config.yaml
attn_scale: 0.177
parallel_block: false
decay_shape: "linear"
MLP neurons of a small language model. Each row is named by its layer, matrix (up: input weights) and neuron, and shows model dimensions 0-191. Each number is 128 + 32 x the weight over its row's rms, rounded and kept within 0 to 255. Numbers have three digits each.
A block is one neuron, or neurons of one layer that tend to fire together. After each block is what it responds to, as a language model described it from the Wikipedia text at the highest values.

L4.up204:116094127149112088176078162133161163138124164148186102189206127108140176133097156132143100170109193164166099147114187175137127124087082080160089183167131106125094090153138112146106107106128078196128136131091118053075154127091165116082153141077146138119103146155123121079138093177069155137101129094130134146124190077082171099090124141124159096182134175118062144101071168059144098093124145140164100129113170096082144128105138134162095134154140146152158176110104109100127153086095074111156167122113152110127125170076115175156169113148118124138148124156076131103188124176125097133
L4.up396:070119137162148087156179070133116103125119213139128230100099205071098134115198155139179193101144126172150091203145159189139102155108132131110067148100179131080115151107139141073105100127126127173112114130133092114093133145138123112131106055086135114155154131107130174074119096111127132088143117096176133182165127168114109126114090162149152124105110153102072131145138171104105103100104086120215133115127115149102173116146132152138178127166115106146117122100161079130137104109134142114115137161125093102152147126066053091192145126168116182099117111128056129116168151110135102130
L4.up540:158094112159173156113159105117110159120148112114104137163104089118087159128119112127111168119122203156140120148122149102149184144141121127140161116169152100133168149159046049152102091115062157159123115143116171121078075149112107132110152125090139145114106103101150124094111145116164126141114113134069114124170109103101105110098087166065226166133129155152118151110131206091149107092133154185169117092109119095131182082154124138150091037096069129156148143135182144094120191162123116068115146149109121130119194194054145109111124071131154138125112107173138182137134086117207117139
L4.up590:143067142156128181152134142141081145085171075147135127136081091089119056096166139160168077176116169081100131166172126122098113115122122114126134116155139141091147174138112128129084068122091143123139150108116133161078060142105128136121120140165134126179105080163141108145105131108024115113123093095150188146119182182130135164121125180042117164165123146149142074122083167121080139132119136206167102151122094155111164100134111131153159106109100075209088147117130173081140131110101155147135116162204155134119144149135132074179177134103183125143078086187107103104109144135151159146
Apostrophe after names

L7.up28:195106115157115165162148101125188171188113087122105151168086121110089119179118092096116139158159187089117083106106140135152177121049106078083151109141130152154109159151112166127110124141146133117171145092095120130133104093117166176124171102103076132100124138140180152134089116095127097136147166185094117116144118191139129145108098120131067106103120083101113071107146168086163125149147168108121126102160164094161113185101156083145184168083062136141163129140140153120101164067108063117168172102089072136110095154114195097138108069120207095152191192143091139112110127156144123131
L7.up50:159122135135104071126105102120145084059159145065084158159076145091115133156103123132137119103165205156064090144129156126144050140104162163126072144146080141143081120152142195098104132097143124129143160140074125183156206159093094160088170096109105116138145159156081110124139109171142188145164147132116089141165113195177056150100140107141124129124126152137152177102116139101128110058147087171150117166122147140135124140207042157104101070161112095109104168169101081095130172127116129125091176119107131098147123165117153156174179145145087124157147107157109129139149101073150130153
L7.up81:175110122142126063117213146141130164182116140158097180146195116153178104113106109080125139145121093126130126112153174143122086114063125124156099110179171104128210106146135095107109128146108099149147064163117129114126180124119129119154105131135156111137096113113124142150190107145106121115143122158102140137139090151096095132111130154101137112137172124092118105144014140161127192100104082097121168183139106164118147156050015094159117107148097129123129188121155115139118120130094178147180080151155091103098080036150117113082149109138160125122115179119131167169081140150097178135
L7.up220:128081144131109142097199144158146150193177138112129070195108138109065073117145123099050145111087087152138099112109170097157092117179129150078124136137155118124119160169068156132110146188083129110127083080116127141120148098095099172123133152096136131130125144088151165154188106103153110126108135073069134171120069115142142131114169216133141122208116136113111151100113160125127131108138109095086138167152157132076150205100152156107138118073129135112133137122136126102168183187136151158095086123119193149092116077080128135051120120150082172127141095108169142177171101086106083122
L7.up232:174090079136153156148125106154089113132131127039141148145145127144097117099144064129101150142164215123155087216132107105136133127053074141135106129201129139078149112132105124056159066144060177105107156131074142132091147112103148120128114149167157166066195215138094100098113084159113141126121168114125158125151125156148122150080103100118084149112133153145127120125130140109117145107138131143143155144109217132155157092142116149151115135130111090113153134155095101106127137047126098195111121111120086167110175179143105068114172143142118103177127183165137170157151104101069116152
L7.up299:149132133142105153139180153153091146160121163170126131149131083185184097172103149107138100064143120133124128155170107124105140108132129113150150086117124082132155066187092018134126123093134102088121051145178108148137149121106147174107127127149127145151137132152158152185156125121136112141091080107143117129119159162140095119128100173145106087194093141196114077174122135118033132118165082139110112124094183080141080156127104169108098132100110118138132118141145211075146112094157093127084116152133162106143101168103097094108189111127159194081185158158097104130139075125063103192
L7.up302:168184102106133076132078108120172146067129108117103106162089143129133074160128139098101170099114168088108070145128071158132177164085117091124128073160164185186090157123105132073128139065108128159135148169153121191173172121150124119098171057162064134107104139163123155070161145107105151112116158135103089125030132139155099196059115164153112159132111153131199112113108126119136103151085113111107117158124149173142172168149170138121123125086123128101099122139125099111066078103164077133085149157161135142135106084154144142128069103152182115143152143158113173187173117134156121131
L7.up328:168130056127069127097095137094159136143146096140158111119133141145108151145108150157133087060155081126134108157125146120138170064131113136122064085169125146133151190160136100105155159139069102114171147121122138111155083104139074082181038128136198085134186123114092181125094172162127159134097166147129091117143131121151154122116142195127089121147102201147193101131085083091063114113192108151094145156122120176098101106120155096162151124075123139151109112149159164200156124165094090124122100129105099123100101121149126147082095095192145115107180158131171174108191122141108105072
L7.up368:125133105126147161114153112103107088121182172158085149145110168173120140127144104087109056110099081099167097134115109159118145111104162143106118115180158134131120100124117139149146122184128082119205130164057105128108128110127100124130102087115186116112130110201111145135160182176133089176121196067189076086107147122068116094166139140106135079183155133098123222076119139175134183086120134075174100148117113154087148152099171099084187136107151110112133117135111070120104093169170191164148136120147129064085106106155132101110160133143100125094135139135131095166110110092192129190
L7.up372:188123123145129108127135120102138108160148096108102121158091153150089118118136060084148138111113100079139088089131124136143162077180127186124120122152141093132095097161090109067103154122117137146135135179147113113127183145087081199132145131145118163105102183152159156111186131203148108103089106118118123078155160121065126158147143178105147120195108113128130106082176110125159091054099115145130127090152151175070171117174171107175174028102119128110110090126114090202116075101180138085128124128115168071124121177118131097190149172115147153146121128130132123130202094079180147136
L7.up460:193144093124094158152196153154083106119151107057111181135110181145100154113092081118123118106133111162109088212157134114106121129098108125063148155182144150092105119142111176099105140146089157145109100160061165137180159103078108070114124114066132119125136184131099168129100115152108095142114165090127139139158073100165092123130144174131092095100130104158120094071117050094139122143149164140153149129129181200159098150125133167176110161161116095142113099071134053098107126084112166131121079149135127164104100109167153144149219145189131126128107166175141154181155149118100159134
L7.up521:149144144155139121126161118072111136121148140102121048158136175081185140104120070177086129124152122174117161173051137191164135082156138135065154141121078090073140080179120099155130099138127165127165099142145195100141179113088110179147177155110111130118120155127171110127103153148058166146126189105145122097102123149096143110140058156101141128121152156110105138116118119122137135075161162087168041171118106086160114169158082070177135075085098115180103162149113148174098108160074160101141111100186118140090124137107111113118133089193128115107115159128086161119164076151141141152
L7.up637:193077147120155118147145103163122149135157202171091168157119124156199146116101126112151142130126102115165144128129172153107126106159112180068124121146144144087158102129096146072133147115128100137187102100146112070148155126108117122186107137137106084108114205158069207163212136133078087126131189174153073144138104083077143175175143144142172101090120152172156093075074104126092109138122102145104139114102139108117116135081107090170081100161121085124108132178129171093141121052085164103122119078144139077101118133151192099095117087112090136199172109136149117118124114135103150155
L7.up711:140146089175146080149160104153165085069119113193088133098106114129112111136030100125107103139175087120124154118147126147146158115157099097144165141134136085112109130207163086159092117124081119090114084231126131147179152155136094130167116088159148140162149160146137141119130173130125092162088141149137163106138086070035143121090132118163088111144100130130119114139214115139149131100152118139174075122136092131092201153094125064175157056130164148151117160139163083131114159104149131073142160107155122150118140122093154097053131125152115182129125117142105156081163129096178142073
L7.up735:150130143161107135143127090118088115089179141078116129112093105169183085154057128156087107102116168114085104110118151131131130199153104111133138201232124103111104150127119075173071141135102129170134100170232121191124134120094069083121120102160139170139132168115127079135183169146124169118081157163131138130192140080074097117126078123161113147078110111094126056116185084131128064154166111132184134095075143134103152175136115117132147143089137128109102128153099105149132142182155147129103124112095104183118098123096167148117166119157126156119150148154122124120147123095162100045
L7.up739:158079089154154111126155148127124185099142075165132174147142129114140088130126116135091103062214103097113156100155142120127055143162150142114087121124115121161171086129106144170127110152128071163130179160098128096145193147123167050165147119092109126089116131128063168165175146151137192152145084144107109143182178142053114107145143157131153091107173179155112121107092085083073092150156139137154077145168094135171094138073081145107180117093112083119133175183113101145121109088084185119151162106115119168151129105113060144094138123188152128086124134161160075145093145118132126137
Table headers, infinitive to

L7.up26:180174145153113101107109201155075165129139096132117176091113144137114082144103098115123111166136119105106091165087142089124147089133191140117148112136121118156115060139114124082115102072168140167099105101192121142141074172120121104134125144074095167130086185146141167055075178114127152115203149114143134162158078138133145171070173144115080139111216178141196173126150073106088152124131122104155072135157141115185145101111117144109202118105132128119066071070150092137134112144159171113085130149143130148161138122111132156140097130132149107086151038126137104138101113160161158122
L7.up76:150134164117104115075148093142129121099113138106127186120066123142102136142106089053151186114154083169066112158164114119188195093088180143156073120035167147129082150131158172090155148155097149145172169149145095152130087148063167108144125149112131105183145070114155139107182137099131190131164122088128096163134099145174154098094112136090174173151096091150087127132142153134128140177124123126118128107108118150131146087170108088110166114113135136109111135164127123139181114175059179152164145122144171135142120081119101092097159063157125104070106118129189102133076115053081129151
L7.up91:155108184093101127125119100095123149127090139108196148167109080076149127172118201081125169186164069150173174120122130141133116136131107107112145094050144127185142097142159089125127106127099055158149188141171118113177078164115170111073161150141101154126136157133143143081067111107168145148134159140100123170136105133183171066123162080121159121104161124112102192067120123178182130178123107139074128123111124086094170122094128127067154188148163146122105055132160144117129124112133076146122160103142130142114134079142154089133170106174121179139148113060097079094121134171131088117
L7.up101:140138127105126135127093137155158209067096203144144127126133111074105214101118105098074127164125100161164199092135147113182116144135084168120020154140084130111114151151095092051149073135102113125141165140142120156121067141163120124091162152156140128179088142139101132122103110089107122123138126138158120174104119132169163084173145144144159124130160144122095132159146174155136031171134124091146096164152147127157106178099131087107131205114167141139103132108101181088128105069075099096154099118128096108107118129180120112156143102093209177094132110092116120125131138118110193115
L7.up108:127153094169132159106109074133134155110126119170151103166038107130131149093142168125147090116141059106152113116141147197097144100129137106034203108144141115129133108125105149143074105095093149131166145125128134138107080169103076133091229184114113118162110132098098170113106141145134140190107116078120186150146097133093077112143096165138102110088148123146120102122133142127177106170131113105142093120184116139113149213102204104112163103109170072143150143111184125142155140142132146098107181109144141104062120113097129125113225094139200201154105115117110090158133130151105131151
L7.up188:142122153166130114110102119061186167116162130055135125166113141092133152163169136090135092085128150133122140110118192222133185136097127177041056115129152182101152190136115177104098060116088134136140187123125102085125133116131161166138131157060097104158127134085152145144101146105166099138124111130090114144057152078126182104157126079133133160146135089139140102123121158071103150195141121099143113139142129188120142130135065120112182102112138108174177169131120138079105178107145131174130124108167049153102147125126152116133126119170139130139160086071141094136119135186057120109
L7.up247:154164102180191134127155112154142174162170092164162148095120159044162108158159123111145122107177072116158085118157158138128153084109198090086123129102137134114128162138103142113100098030075148118092084130063175147090136149147111087088095168109127155164109139065181194105128149158162117135124150117145127166120102162108140093153109124126120088107082104138130131129089082136072206142163118089140071139136111073151088126146101143185134150105126126096158129125166134156177086152122060134128163105164115140192105179117147116141176135116151159091183125110122090095158099161119061096
L7.up351:124088168147156146093123171112146155084111157192135183063152156140105147145174177117150120140141104163109101069112143121084162164108129161086095152181139220147083142124144190095098105127077130154102134207183106143092155174145114118110151141094120137103134136168151148086125142135109128152116115106076117181090108146107161128154083190136113074167128111111134114120127165121110154097051170147123094110122168113190152163125072071098135193131091145075130127170174118146093113172099187078112107128135086159108129144114113135145108157164045121133099096132179075127095097151108075121
L7.up391:103101155156090109154189184151131163140075185189089181095077095144171154135185137142090164168138116137141133139097118098136130177108128160129167096137180130137131142169158165158097076128137137154183134094141127111140082144099140162084122081089089067143156094115114098162141195160088168120182142098117082137122108054149118176153115122255142058132125135130134115156140095090116115124102161132135127141089181167051131111122091125145118169102101114138112086128131124164090114102128170145077135082142077114116108160114177107185114101093091121128137136148139078114086106108093165110
L7.up426:206157150153144115089114120120102117102118140148109084132166090110094176150121136124085066130222186164106150107146154138122115117101118148037104065146129153141101110106090131134111156151074105123160170113147113177118121137115132152108117154071099195135107096051177140133159141090106164129146095119151186193080152128138185082109155161131140160114150084094139082147164117132132077144090098086128100131162126121147103196110078113152147106077143083112071163135184087094170136076105144188114192117192126134147111112111081120151162202136113166124135101117096124102136164147123139106
L7.up451:127175141133100159069128111143139150097088129138135152167112128074109150126094104101133107094075095117124104125172122111149111195115155095089088092092141098133141139157115086054165136101146120132196124085141123174141079154089053148119153206164131111151104111134209139155125135206106110099151111136153059137116096130113177081143192150175201097120174165104096108066134155120124172157148118082125160112150179115114145165108136136088150129106113171139081117124102111130109114142125166188092123106162108131113109134164179099184108097127163139038174129097140169081076128150170124090
L7.up457:168168136172054080083139170132144111129090171124096125083121099028229182147100127124156120092098118107092148100159126119115099215132143095072134096090128188075098170123096120125122148121136134147189146119086108119097110124203092122112182157139167132162117128129171158174122127138129121172167179112087147148060116108092150068119086114108115121092138143185106130149109090125140096117123134153120095199157130095151154169093141097129164109159151100091129139140136119117151117141089137174120112088137173081150108171112124128116147097108184136037151171099142149106114103176163128154
L7.up463:103166107108152128154153136182204179146134136115093127068178099091086166137131121138125158068135079158153093132097144130099115192121083149101129146140133143159105127164114131157158162094158137110136169084143173120173084140090143109155217166063145135139115146134087119208097138119141136126142094134126149209084128096165088121105109175158132117120098106075162064119091146146094091209112103139198128099180134165118151140143156115099110128114134130106091144088069176161136183134103136158078119087139136185146096080130131111100151110109155153032090094136114143143080090138104160112
L7.up497:112194144125121169157166152176136148073095121118168139125040118097125166121114103143142186112153097056151157163105158168065165120099110083074138118120146180125111140103152134060145107124122077136148159129143112113141081133144118118115099180085166207147104086167155171131167161115134135181158128173093111179093128115138158071096173083085146146164075061106118175118094146096094074193068104179095115102116122116097113157100109122079144123126148130118179097113117144161139124085088135170099101101164146160166120094124148132204146098149116152118129143171131119079090167113081155118
L7.up556:110166226161138147191113142110114081107101120143064137170105084177127185178149081151086199104117119098093118113137099168140195140091152126135123137174127097131087131085113158080165125055108153122142131096114134152119113174096137122083132139122107125144133143055169146111182133148138132138125084134134167163201131104191139116138101076125105092114117143138173204130116115129180131127110077127087136092078124128077144133114063149103079117158108063121132148156141135109119135158043101157114147130135141104132079146193171111155122113160158083096138118185119056110145149181135112132
L7.up600:137113156124109149141097170203109088103103083152136133124081164115108144176133113111136192125100126130103097083133142130135168054144133162111139092116150085137118068135160140136117113100117066130141172084131140140178149141124123121155134149064089082161115127073114084129125111158106185164129137126118121228135136131107159089113147236155191094118187167078116084190104101134122091115147123128102130115136134168202145115097114091207112119145155144069117145130145125158133128059134130164130075174144149138140133143154109152120127141101140172088103135026161088147121141181068113103
Markdown table separator cells

L4.up106:143121151177131182068185149164152185110139096102102132111099146092182143083111122128168140150159117131116109147155124065154127152087126119131132126073135080144146138160198142122082108162129109107161150142114108114121077117125133077125116090080155135184101129077134116069146170110110075175140087128179139185084102116122134059162208077090158132157185204158125211124128148101098071114127092114132114134066143154135108170176117138141191148088059109123137140152179085169135099106113148121121112059127087145101105160164149140138155112106109133122159168130096107174165071151121112145
L4.up158:110103118176059120137105134102121183157106145153140128110121104143119176063107157109150131160174094096136090143094177088144080137126156144079106166175125097163126131115118167130144115123117135143107090110123120126150154177091108058088158124166174104157024140143148151074142117094105069136132167054163177205175137119102116104103124131138154124157153154118180156136144149118150123156111112106124150190117103147152141172104128065118127144151161198118109139140129063118120079106169149148103149134165201172033118125101081144044109090112182119097094089134133139130108141131100084173
L4.up279:151118171157069125096115094123122170074088143133119159147100059086145166090142155138094125166123124094057147097181136100135144126115161164146071083177163149143168125098110131087139129120066123103151149157122129086099087117124116148095110127172098155146151099111139135150170136097154133176158107137154175122077138099102156098132168102131129140156107175150215134081165122139108128133148122129128119124108132124147123136146138095156162181178105155036159126127177086178143127086097105112093128113161099165146105119115178129174115093063203237083152135158144137060099149133046121082
L4.up455:171163185160194144126172126145087214118099149149131189142114113086114124090114114091127141173181187132100179116138107109101120139088135070112143154125116129157134167181051079095101106106159116074196127131119125070167080127154154158135198156076102166122111147093125096109124133132108125137120110157149067218091224142128135080104152077126210144116146139128147134157153142095112117124099102174149107115089142156153152102114118092132112146181153122137113103128068102130119133110138172132093129159152106153142146074110076121175082139131145121127146104183102080127083087114091095100
Markdown table separator row

L2.up568:101157058187109126127145109159157148089092142131130157136079147107201191125108113068106086161131181129141155142136159135151128137134150110126103100125133094151151134115068132153087172183128136101117163110133121153074162097118144088109173160052117145129111132056076133146134117145108225153175077165143148132113119129163111082164147095133173107100124070119082178125063120136087081167130112146153054130085135165145131120135102083117188129123106151145143119146124098142086110102096148166096150166139147176165204094101116067093074153176108159151141147104165177103119109174072134112
Predictable-continuation tokens

L4.up267:165136165119110149139112072172146138170141144131124143085178125146103169162152104061172143144119115152159119151120157108118153157140142155154110152133119154114089142134107162044167120112121106072143083139154148123092136129104163109131134108128128095160108159102192101075053118112096083221071108093135094148160178068136172089087106155122059147091117163085116113123196166104118167136194102141170107146117143184072152112190113131163116164128161163063180103082101110114118140171115122142050111123125133173134095116143054092177165098140093127106117150140140115123154105180097097148
L4.up460:099165183171039111164119114103158128135116089164149140069133143088106169165103125115098113109109150075138104144127119133126138163113111183161110139222118151140152131116123166155129116076106116072134092165160172107094086089114061101154036086168165136094127121154161114080185156087135148138097168134153158105165165118147159120106032123120158154128117129161136134110145111156152082116200142127132125170134092103111105193136149067192180117098131114123107132149099167135108153140143117102080119101127143124153134105136093116116190112149101142108127149034159120111208150173095144134
L4.up498:127114128209128119138097043137114133130118106189178051141127075119093119173087125155159067115120105097175112115105155159143200140173098134148156077219127105119128145130140160092157078129120121096109068135129177089125112108111131079161095108141124130113069131123100145160202162142131155191125127138132120171141107110123141092119166145182107134111099110120086131134088147171143096171150149146104077125101156138124093153082161121130167154076135118163141135147135177161118191131124133114059135113133159150163140164095096100128162113181092095176148187159112115082106105105035068151
L4.up552:149131180106066021162086116138131123130140146149113125164088107168077183153130096130142120111156153117146109159132081150160175098177071111138168102137147120108138107175199140140114140122191118002181090079202090150122052143119126108156119100041118093133132165097147097083130158085111166152115158082161158151156106124149148114061115127123102135141133143159061097158109177115092117131148102128118112123118118140104159146148107125129118142136148165111146184173120154138104158147143091127092164072108165165122144107116088116144140061104127097170105144128183138156189150124109112130
Table column separators

L7.up8:141125183096182134083120114133173193074133119158109123080136111152146139134116064126190178082117164062129099115138114113130094172144111142136132130174159137118129148106104110104088105104175171171122189127117125098138142133097051141120155081090086100102107151078152144120120141163077155072099122139113060067095232125118097205119120108096162103129131153104168147145162148093118129143086167141114138104091164151170150125185074087084165131143119152153114135134161159154072085115148106170136119171131137100113156164137111104091109138157139127095127183120106189132125181124192190076
L7.up17:079154135172128111144145107148135055097147145143181128159087160111130188129112154107086102167081097144156170160125099140093095158102108156128133123092141147080179094130101103131085176150077161099113072083138186171107142081144122168144145085151149169164161154152089134054167169119076124146152172141147101143133057172130131100086099121185114139141132175121163137132042141089145086094110107103142081092107150101139133169073118091149126142183096152145102112126167089190140144108174118135127085143130158116098092149172133129110135030135172178117155046152109168136126122148110147157
L7.up80:126111131127104147136126144157088119134099161150147128088118110063084128152139119105114081143119040066113146173126138112156133048127166134176110172181168124129129131097115134128109198092108120117126118099115099093157155055133116121151170140106134137175194132129172157114119161086090145173055130161087206109110103136131127173128110111154117070165174171077135086113139071116122120141113159126196124106158148080126136074088110153165106093113100138176114022109110195137131132125164179171124110154162141153135127170093130080126188141157101163173142149057135119145156135105177123128
L7.up102:109128113139083174122113156163071134134127112091126116120120095086098174118133088147155189055106124140126144182169143114147101117142148105152084099131174111102116195108121179157071126119121101133140139089082156090105157119095160094090114116136187090186116169128124123078148132175185114111133127066147126144144137149221048092167208133119162126110097133086160052123138128124111179147118129137141111119093137138099110081171160192133157158123148149153133113145107092114147170094139107132141119126155132153130126077198101103154108085184090198078116135089114123113111081103164100219
L7.up122:143088165158126120074143120150117106073129200156078077130058095096117167117065145157130078133154182103124088149166099142106179068116153140129109114163117128144142159111092150156136149087079131127088153140145103104154069135070141141087164068105138166136151098160134148112163189163093180118135140109165107140104097121164106114117123115185208115113131158116158079130105112198165195105107121090133118079118097129157154108172203141119104125145153130144120150149094206111095191126117137107190130165137111168099100141074051128089144090143109146154177109066120160099115153115116135115
L7.up127:156163137135111151187177085131164089139149107119121091129130121116128130170133140100160102152100114146124122162153091077144098181090089013119095140157027121095087104143096155143169132106093152167139201147156153112121130170145182158163137106110121132091168163171163084070177069192117178146162123121151146124107191119157111137102138094131116122147157105093121108144108143136076142094107166106131081139082155101177167134098124157113148113157209116168113172168124141112064151114139100135079131124141061115147154091141104065141091159172101123111143084178123081117112122110147084089
L7.up172:105159136150126141080142103156084086175084122084152164168087143127171163131128079154079135093180210073120128152132167140109111083179119130073061136103132069171158139104086107107119112111193140115142108160089110124157129144112146079162169086139163105123105139152156077116115101160149195150124134084109157121164101119126070146102106128159150107111107135142130096141080147121090073072124142125079081157102146149126191121075177129157174081105166175113173178105131156132123110124139117139096140123118092140097122108121096118083091165163189182188129115152166147097171084123180191185
L7.up285:142174138109127160130176172135135141106126192117151196086107096172168111143171133138116103162083111156120201174100163157130168156114153110126118087118109105107159172135152146110145061132080121102160139121168191086074021190099121062138119097153099109113131169141162096109148148157082122031096087082166142138080127137150138154133126164072129139098116101160171119139199128155122111150105079134145144143102119154119157072038168105143105136095113111135092140116130176128067139125161103167139089143104158107111106128135163097118105086151119120150133105187124130125125138115193068106
L7.up377:155089133081087137141137025139123191098104145125170105177073109129071132139113133171091114098085152120139154116102131077113139037169119102101077142095161111112173146162060159101147097153116107082096192190161162083156200159117114100102170088100097116174112165162184216116150131148181161139130109159178148134179096161117123112122131081067135145152113139141080094133126187110137124145081147130119157128112154122127128153100142144137104138163126131117135146138133121116074146131086103131092133201114056147094138131138177147144145120134127191130139088135099062124137128099163167120
L7.up495:083045098117191163126161090102135112075066142163134129153145087086153152126098147134086105125158132141137144100162091114124173108154059138114116144162045126138106151131106093101112146175129145159146169069179093115200103149091115121131084182093154063168163131156142133105151135162101159141111110100078107142102150170160139100105136088149154114153142138127119172151180137128133134084058144084141102098148186164098125112161113128176138120166097139153168222176103124094089094082165070115126082126122125101109096102122178127167139162118168135121145074173168079101140132142087119190
L7.up527:141093143139169105091117105107181101117156142139154084134183156110128163150140178111131082093143087164151103111107140164080056188141069152149155082120105095075133141112123081123149146108132144174150097166124140110089085147090061113120160114104059162107142146107202133163198168137111099091198156111107151138138086106124076127128149156131092183152109133183157145138156118078122160114177123077109103149118118103059183106195109139175115106109164092160067071179162124126109123122191102136071166080157121071144116131125126128140142102108165116137120169149146127168137088154164072114
L7.up588:090176200129147099089130127097155155128146133108057158107092036127102116134129107114183168126114187102164134185192184131108115057099152069098166112138047180103080123095146051099211103133117176149114094097193109104124109117087118140124087139124145095124149170150176102102126107114107138107094166126144144107097094128194126137140091151143117166133077209148135128144156159121151104155112119163114171074117163154094153117097137097133154126164121125157075106118131135143130165103140081120113143124119186122147093131182131103091134093176155103147174185151170141138143100120115177119
L7.up652:116091126100177144097168066159159166146180099175137129146131104157095113115131135143134128131104178144193159157117151115119159087120143146178104097157089080179087054125142121109134104098190134145123210143105132105073177145108108132134110143091080108136126140158128145132149121145067018119122082158099207139116151096108146062096139193089126099175131119078120118072180143068147094143151138177088086161125137139139133060118173114121069120142153107113109115156153115139055150145146108119139171136112142151106115178144126120145118154154173124149090131099126149035149123101170163135
L7.up654:128129070084142087104131107097122163117099147141100098175109161102152197172134173097066100129084097096199164179149138152119149139127159113130104101144045154189121119140109144160122139125111174157091134106146141151128145156056099166123100093104106132162138155148146127138156147150142137166130119110117164124117076137183138100102159132135165113131143152110158060088097158154134213086107166171141114075093179149027133093131106094115110152148128114113085141121174086112088197113162066165163072144152127128064084161090131100120146110183100126172146101094116067130165103146174147139
L7.up694:069094100144173119103150112195124136173169168116077150036099102110086148134119077178129203101078152130119124144102145126138120097143120131111132157165139168106146065113153142149104093096172144173099226196159132129104136143109108057164112146068083102117066136146112123100191196143134146127128122160091126147131098106197088181140111108119119116140121130123121113089102135068130101085128148187113166153131140134107163103124141061093155152142109096182148101118140087147101154159119099094146110161126103116153155204088121125126121130172147135159127151097169140121153079101204096156
L7.up753:162150107131133121108137095087144076104125151117150155152145084077129170097122106162135100146148109083161113127131107105179122071085170125103149121162104102131146096130115100133123106081085169184113120195076139108078170114107148114154221120085169094103151127136165120167105095134114164182115156171141113082096119119136122129179042084137160194102183089073151099168103121155136188109134131138142131146112134115136084122144159135138072166126114126099135236175132162159099148122132088194152100164119164179136154146111096106110123094174135092130141155162125114057154067093188082112
Apostrophes in possessives, contractions

L2.up662:168092113109156081115110176149121127079170167134155162090118129107152131170116066112109147145086133114106143109145110157087090133153129136141129175123126142126071110110131124126114135124215127158113119131129197149104078168118064148162152118113077095152110137104103122171103145202134154079087091122123113170096155158174105128078148184128156113121080167116171098148138067112130149116145119131162119104117169082092208109179083085188128148134074092152124186161131126116082113051105113176141117123137118113023159166121148092164110140150190168150112074151094093163108130145198137115
Apostrophe in possessives and contractions

L2.up531:178090031120160123114106106130159144112109140125126151133127128073122065183175107130194151146124125128128142127102104178153134157138146155098140179174134085140129150079071134155144168181150105107146116160067132135061167142182138092110137125102146146133143151127125106156093111087121132098098171110139139168098098155122170145135114132137128120092139137079144145107119091144140167144026134128148144097115103172184061093029098132163154101125145108085186161170152141163129158115133118112122046106042101142124151150094112076106121149180208078122152105123147150117101183159099098125
Range and purpose "to"